Weights of a small GPT-style language model, trained from scratch on English Wikipedia.
Size: width 192, 6 heads of 64, vocabulary 4096.
Architecture: no biases in attention or MLP, untied embeddings.
Training: a variant of Adam for these matrices, 245M tokens.
MLP neurons of a small language model. Each row is named by its layer, matrix (up: input weights; down: output weights) and neuron, and shows model dimensions 32-95. Each number is 50 + 10 x the weight over its row's rms, rounded and kept within 0 to 99.
Before each neuron's rows, "fires before" lists the tokens most often just after its 100 highest values on Wikipedia text that the model never trained on; "fires in" lists the words (lower case) most often at its 100 highest values on Wikipedia text that the model never trained on.

fires before: " the"
fires in: "of", "holds", "at", "now", "entered"
L9.up641:52 49 62 48 61 50 40 47 49 42 57 58 47 53 55 48 41 40 35 44 42 56 25 59 47 54 50 58 36 50 53 45 47 46 66 34 55 65 52 49 51 47 52 49 57 54 70 35 52 42 45 36 49 44 35 72 54 45 54 45 49 54 63 36
L9.down641:50 44 44 30 57 66 55 51 66 55 60 68 48 43 58 72 54 54 56 58 51 53 46 40 58 50 50 55 39 43 46 43 33 33 54 63 46 46 41 43 69 50 60 41 52 45 59 55 40 59 53 64 57 52 37 39 35 48 40 55 26 58 53 65

fires before: " ", "ti"
fires in: "january", "may", "april", "march", "february", "conti"
L5.up165:58 48 61 40 48 47 49 47 41 65 53 44 56 46 55 59 52 57 46 54 55 54 40 25 49 49 64 63 42 64 58 56 64 62 56 37 43 56 57 48 48 59 42 35 45 65 51 47 43 52 52 41 49 52 55 50 45 47 57 34 35 57 64 53
L5.down165:41 53 37 56 29 53 35 52 65 40 57 68 47 31 47 46 44 29 60 38 52 42 56 57 58 51 52 27 53 33 42 40 32 69 42 49 46 51 52 47 42 44 47 65 55 48 63 47 58 53 40 59 46 42 51 60 54 51 48 59 57 56 35 44

fires before: " |", ",", ".", "–", ":"
fires in: "2", "3", "4"
L8.up187:64 62 59 47 69 50 50 61 28 35 35 69 61 47 50 56 60 33 42 35 48 52 31 44 61 38 49 58 45 41 72 78 58 32 51 61 55 38 32 49 44 60 44 36 43 49 42 48 49 45 49 69 43 53 45 41 52 24 59 54 61 49 79 45
L8.down187:58 38 49 68 42 25 60 51 58 52 45 50 53 73 38 48 60 43 49 39 52 52 41 59 56 57 43 57 52 55 29 52 41 39 43 63 51 08 52 54 44 68 42 40 45 57 48 46 50 53 47 41 32 60 50 54 54 56 68 62 59 31 59 46

fires before: " ", "ern", " was", "west"
fires in: "january", "july", "eastern", "station", "site"
L2.up327:36 57 43 46 52 54 55 61 58 46 60 68 48 54 21 70 46 48 52 49 46 64 28 41 60 75 51 51 46 48 40 50 68 40 61 38 45 48 51 32 55 58 50 36 55 52 53 62 53 58 69 42 37 43 30 33 60 44 62 39 64 66 40 51
L2.down327:64 63 26 40 60 37 73 45 63 31 62 64 57 50 46 46 35 53 52 47 44 56 54 57 66 40 32 44 50 69 54 34 43 59 62 39 48 51 63 47 40 47 51 53 59 60 42 64 45 43 57 44 47 33 32 34 49 59 65 44 48 46 57 55

fires before: " ", " the", " his"
fires in: "until", "before", "since", "during"
L5.up296:47 57 65 47 66 50 49 70 45 61 42 42 55 69 38 57 45 45 49 47 47 54 60 50 50 58 72 36 57 37 34 60 63 23 37 52 53 47 53 33 75 55 51 32 56 64 43 55 52 51 39 46 35 38 50 60 52 59 43 44 44 44 54 48
L5.down296:50 41 39 57 48 57 57 39 57 46 43 49 57 29 37 56 65 46 45 54 68 51 38 60 49 48 57 65 46 40 51 41 52 58 64 53 69 34 54 49 50 63 68 22 42 49 48 63 45 47 42 49 43 65 40 50 48 63 36 47 47 45 52 47

fires before: " (", ")", " |", " |\n"
fires in: "8", "0", "9", "7", "3"
L5.up765:47 49 52 26 58 39 34 76 56 44 47 69 44 44 52 57 50 28 58 58 48 50 36 51 57 58 32 65 48 31 54 56 67 37 58 33 41 38 38 33 56 38 53 46 56 55 59 50 61 55 44 53 52 37 60 60 56 45 42 44 53 65 50 57
L5.down765:48 34 41 55 42 42 40 46 48 54 50 52 49 59 40 29 55 55 38 47 62 35 25 51 55 64 57 65 41 60 48 40 44 35 39 46 58 39 43 44 48 48 67 77 52 57 38 44 34 56 53 38 67 64 63 46 54 41 42 58 50 57 50 61

fires before: " ", " July", " the"
fires in: "in", "on", "by", "between"
L9.up616:63 50 52 29 54 51 35 53 44 65 48 51 47 53 32 59 36 65 61 46 52 48 50 35 64 56 66 37 53 32 37 57 46 32 56 44 58 49 54 48 45 50 52 44 69 44 48 40 44 65 55 55 56 48 54 48 47 44 81 48 54 50 55 53
L9.down616:45 45 47 51 36 47 75 58 53 60 43 73 41 33 36 62 54 60 30 51 52 44 52 66 61 48 74 37 59 50 42 42 56 53 64 38 62 31 57 39 51 47 49 42 55 63 60 67 46 62 57 47 59 62 40 41 38 53 41 47 51 50 51 62

fires before: " ", "ord", " the"
fires in: "january", "with", "february", "december"
L2.up96:36 41 58 48 44 57 60 52 34 41 60 62 53 39 40 63 43 30 70 50 33 63 46 46 53 47 59 44 45 41 44 66 48 40 63 47 54 40 42 33 54 62 48 37 39 42 45 53 64 52 55 63 58 38 40 30 60 32 52 45 35 49 40 59
L2.down96:45 51 65 51 48 45 61 54 47 56 66 39 57 29 48 69 39 72 57 39 48 49 61 60 56 54 38 46 29 51 39 42 40 39 45 59 38 42 41 47 36 52 46 52 43 66 59 48 63 41 41 47 57 58 30 69 47 51 49 50 59 37 57 54

fires before: " |", "–", ":", ",", "\n", "."
fires in: "2019", "2009", "1999", "1989", "9", "1979"
L5.up33:42 33 56 55 43 58 33 52 59 68 58 58 50 47 36 44 28 40 55 56 59 58 49 56 40 74 47 42 48 54 68 52 58 26 47 45 61 66 46 57 68 35 52 56 35 54 56 57 54 45 50 42 55 40 35 67 47 51 57 52 53 63 45 49
L5.down33:59 40 48 46 38 47 50 58 52 58 39 41 52 52 52 55 44 60 61 52 66 57 53 62 51 49 67 66 54 41 46 36 44 41 46 46 33 34 56 35 43 44 55 47 49 59 46 47 41 48 58 22 46 49 42 64 56 47 56 45 51 48 61 61

fires before: " as", " for", " a"
fires in: "such", "known", "like", "named"
L2.up148:61 45 61 46 74 60 39 52 50 63 43 39 67 43 44 50 47 50 58 38 54 57 50 56 62 61 47 65 47 60 43 70 48 44 53 48 50 63 51 63 51 64 22 43 55 57 59 53 61 55 41 45 67 40 43 43 50 38 59 63 35 69 58 48
L2.down148:68 37 43 58 60 54 48 69 50 55 68 49 54 53 53 77 48 58 55 36 54 52 45 56 63 38 63 38 50 62 32 59 30 60 46 48 55 54 55 64 39 42 67 44 41 49 58 55 44 52 63 35 61 43 49 51 48 49 42 60 36 47 42 45

fires before: " |", ".", " |\n", ",", "th"
fires in: "6", "7", "9", "8", "5", "3"
L5.up80:47 47 56 42 49 42 46 39 47 65 35 51 51 47 46 45 53 30 48 60 43 62 31 49 47 59 55 42 49 41 31 75 48 40 40 44 48 52 29 43 33 54 50 55 73 47 50 48 52 62 60 32 49 43 37 58 56 31 44 47 53 67 66 57
L5.down80:58 51 33 48 43 42 47 37 54 38 47 46 52 61 59 40 55 51 39 51 58 41 42 51 70 43 41 43 47 48 53 42 26 63 31 62 40 39 55 75 52 66 59 40 70 50 45 41 46 60 31 64 44 49 47 40 48 48 45 39 35 51 48 36

fires before: ",", ".", ".\n\n", " and", " in", "s"
fires in: "year", "century", "season", "1970s", "1990s"
L8.up495:52 48 56 31 40 39 52 45 61 59 49 50 46 74 49 54 49 52 44 44 44 51 46 58 54 65 65 44 33 47 41 44 57 40 58 50 51 67 49 38 48 47 41 43 60 47 52 41 58 41 48 43 49 33 44 37 55 44 56 46 54 40 40 49
L8.down495:61 43 46 68 52 60 34 50 55 36 63 40 49 41 37 35 58 36 50 41 46 55 59 49 51 43 61 53 49 68 57 52 41 57 41 39 40 45 64 41 63 54 55 59 53 42 53 57 44 44 56 66 30 33 43 40 72 47 38 56 44 48 49 62

fires before: " as", " for", " to", " that", " in"
fires in: "known", "used", "announced", "games", "qualified"
L2.up743:63 51 52 53 51 57 48 70 51 53 56 49 45 67 52 23 59 44 50 67 30 71 57 80 48 57 30 48 63 47 49 76 59 36 67 40 52 61 47 51 58 43 39 55 40 47 42 41 45 46 60 45 61 58 52 46 65 57 60 51 42 46 50 65
L2.down743:44 38 41 64 43 57 49 69 38 36 63 56 51 33 48 52 29 58 43 64 68 39 60 58 40 42 63 53 52 58 48 55 31 68 56 59 52 55 57 49 47 42 56 56 47 74 51 45 54 51 45 43 58 41 38 45 38 54 43 38 61 37 61 52

fires before: "s", ",", " |", "–", ":", "."
fires in: "2020", "1990", "2010", "2000", "1970s", "1990s"
L6.up506:42 45 81 48 51 60 39 55 49 37 48 48 43 45 53 44 24 56 46 55 46 78 53 54 54 53 58 46 61 53 72 47 59 45 32 40 60 49 52 41 64 39 48 55 58 52 56 49 42 46 56 34 56 47 41 42 40 44 60 55 57 59 57 47
L6.down506:48 70 54 52 24 29 49 31 71 45 39 58 51 46 43 65 58 41 46 47 55 43 52 45 54 49 49 55 58 47 33 44 50 40 54 37 40 39 47 54 57 63 53 60 45 60 38 59 37 54 37 57 34 59 51 42 57 57 50 50 73 46 45 38

fires before: " the", " a", " his", " "
fires in: "at", "during", "in"
L6.up720:58 56 55 35 38 53 52 45 40 58 29 62 45 61 51 50 57 34 59 61 25 66 40 61 65 66 35 44 43 44 56 46 66 34 41 29 60 40 53 39 45 54 49 66 46 38 54 38 49 63 53 50 65 34 55 67 48 49 63 48 47 57 50 52
L6.down720:57 43 47 63 55 55 61 67 48 59 50 40 47 54 50 64 39 53 33 39 61 48 48 60 56 45 58 40 66 53 50 41 49 57 60 65 58 41 42 45 42 62 72 36 29 50 55 43 38 45 60 40 54 65 43 43 43 53 39 48 46 59 49 67

fires before: " "
fires in: "july", "may", "april", "june", "october", "august"
L5.up59:66 54 49 51 51 60 52 33 48 49 34 60 54 36 71 49 52 56 63 65 55 55 46 57 56 55 43 54 40 61 47 39 37 40 46 45 22 48 46 41 45 64 38 41 46 54 61 66 47 66 57 49 52 50 43 59 53 51 51 40 44 67 70 58
L5.down59:34 49 45 53 39 56 72 55 58 42 51 59 58 45 39 36 58 58 29 33 50 40 58 42 47 43 69 42 45 49 45 51 45 52 57 47 52 42 58 59 51 53 54 72 66 55 65 57 40 61 56 40 43 61 53 45 54 46 55 34 62 45 45 55

fires before: " (", ")", " |\n", " |", "%"
fires in: "0", "1", "2"
L5.up689:49 58 47 48 50 44 43 51 55 31 43 57 45 45 39 58 40 52 57 36 20 65 52 58 51 46 51 58 46 40 60 40 53 30 53 41 45 45 45 45 60 46 43 66 59 58 61 50 70 46 70 45 45 50 39 64 46 30 63 50 53 48 37 49
L5.down689:55 52 39 42 59 54 35 44 53 38 51 55 51 56 61 39 57 42 41 68 69 46 52 55 53 62 44 29 54 52 47 43 50 67 67 49 50 57 43 67 51 48 52 70 56 47 42 27 36 59 55 53 64 48 68 36 57 58 31 37 72 58 67 49

fires before: ".", "ham", "ct", " |"
fires in: "no", "mohammad", "mohan", "moon", "mohammed"
L2.up532:56 59 56 38 56 44 58 53 56 60 35 58 46 50 49 49 52 50 62 52 36 55 53 51 50 45 56 61 46 42 56 44 39 57 49 57 50 45 46 60 47 42 53 19 43 45 68 54 53 46 66 58 51 30 45 47 61 45 54 42 42 66 48 43
L2.down532:55 53 52 36 74 49 63 52 55 67 31 54 45 67 63 37 53 54 57 63 43 29 44 54 39 23 47 51 56 47 59 38 38 94 51 76 48 37 62 52 42 57 41 37 30 54 54 56 36 50 69 63 45 43 41 51 41 50 49 44 44 55 53 60

fires before: " the", " his", " a", " ", " her"
fires in: "of", "for"
L9.up136:54 65 69 62 47 59 39 54 53 55 60 52 50 64 49 61 50 63 50 41 48 57 28 58 43 43 33 50 57 37 61 69 42 27 62 47 65 42 47 44 43 43 60 53 58 59 31 45 46 36 62 57 45 52 44 49 44 56 57 40 50 35 60 61
L9.down136:54 46 34 37 39 57 47 54 54 50 40 46 38 62 58 57 42 32 56 54 61 52 53 63 51 28 38 35 39 49 59 60 43 70 42 72 49 33 45 56 62 46 53 51 61 35 39 54 54 55 47 39 66 56 40 48 63 43 30 49 42 43 55 54

fires before: " in", " as", " for", " on", "ing", " at"
fires in: "used", "located", "found", "listed", "worked"
L5.up430:54 51 52 45 64 37 43 56 61 49 34 50 70 40 53 50 41 52 59 58 47 48 71 62 76 48 34 53 45 42 43 59 56 45 57 46 45 59 43 45 36 57 33 40 56 65 59 35 52 39 45 38 80 55 51 58 44 53 36 62 50 65 61 55
L5.down430:58 53 41 56 45 41 53 58 51 42 56 54 53 51 42 64 51 68 57 54 38 38 43 55 55 66 57 52 57 47 41 50 49 64 45 54 50 41 48 52 50 47 66 47 45 64 58 64 39 35 54 49 65 56 28 42 28 56 58 48 47 52 37 58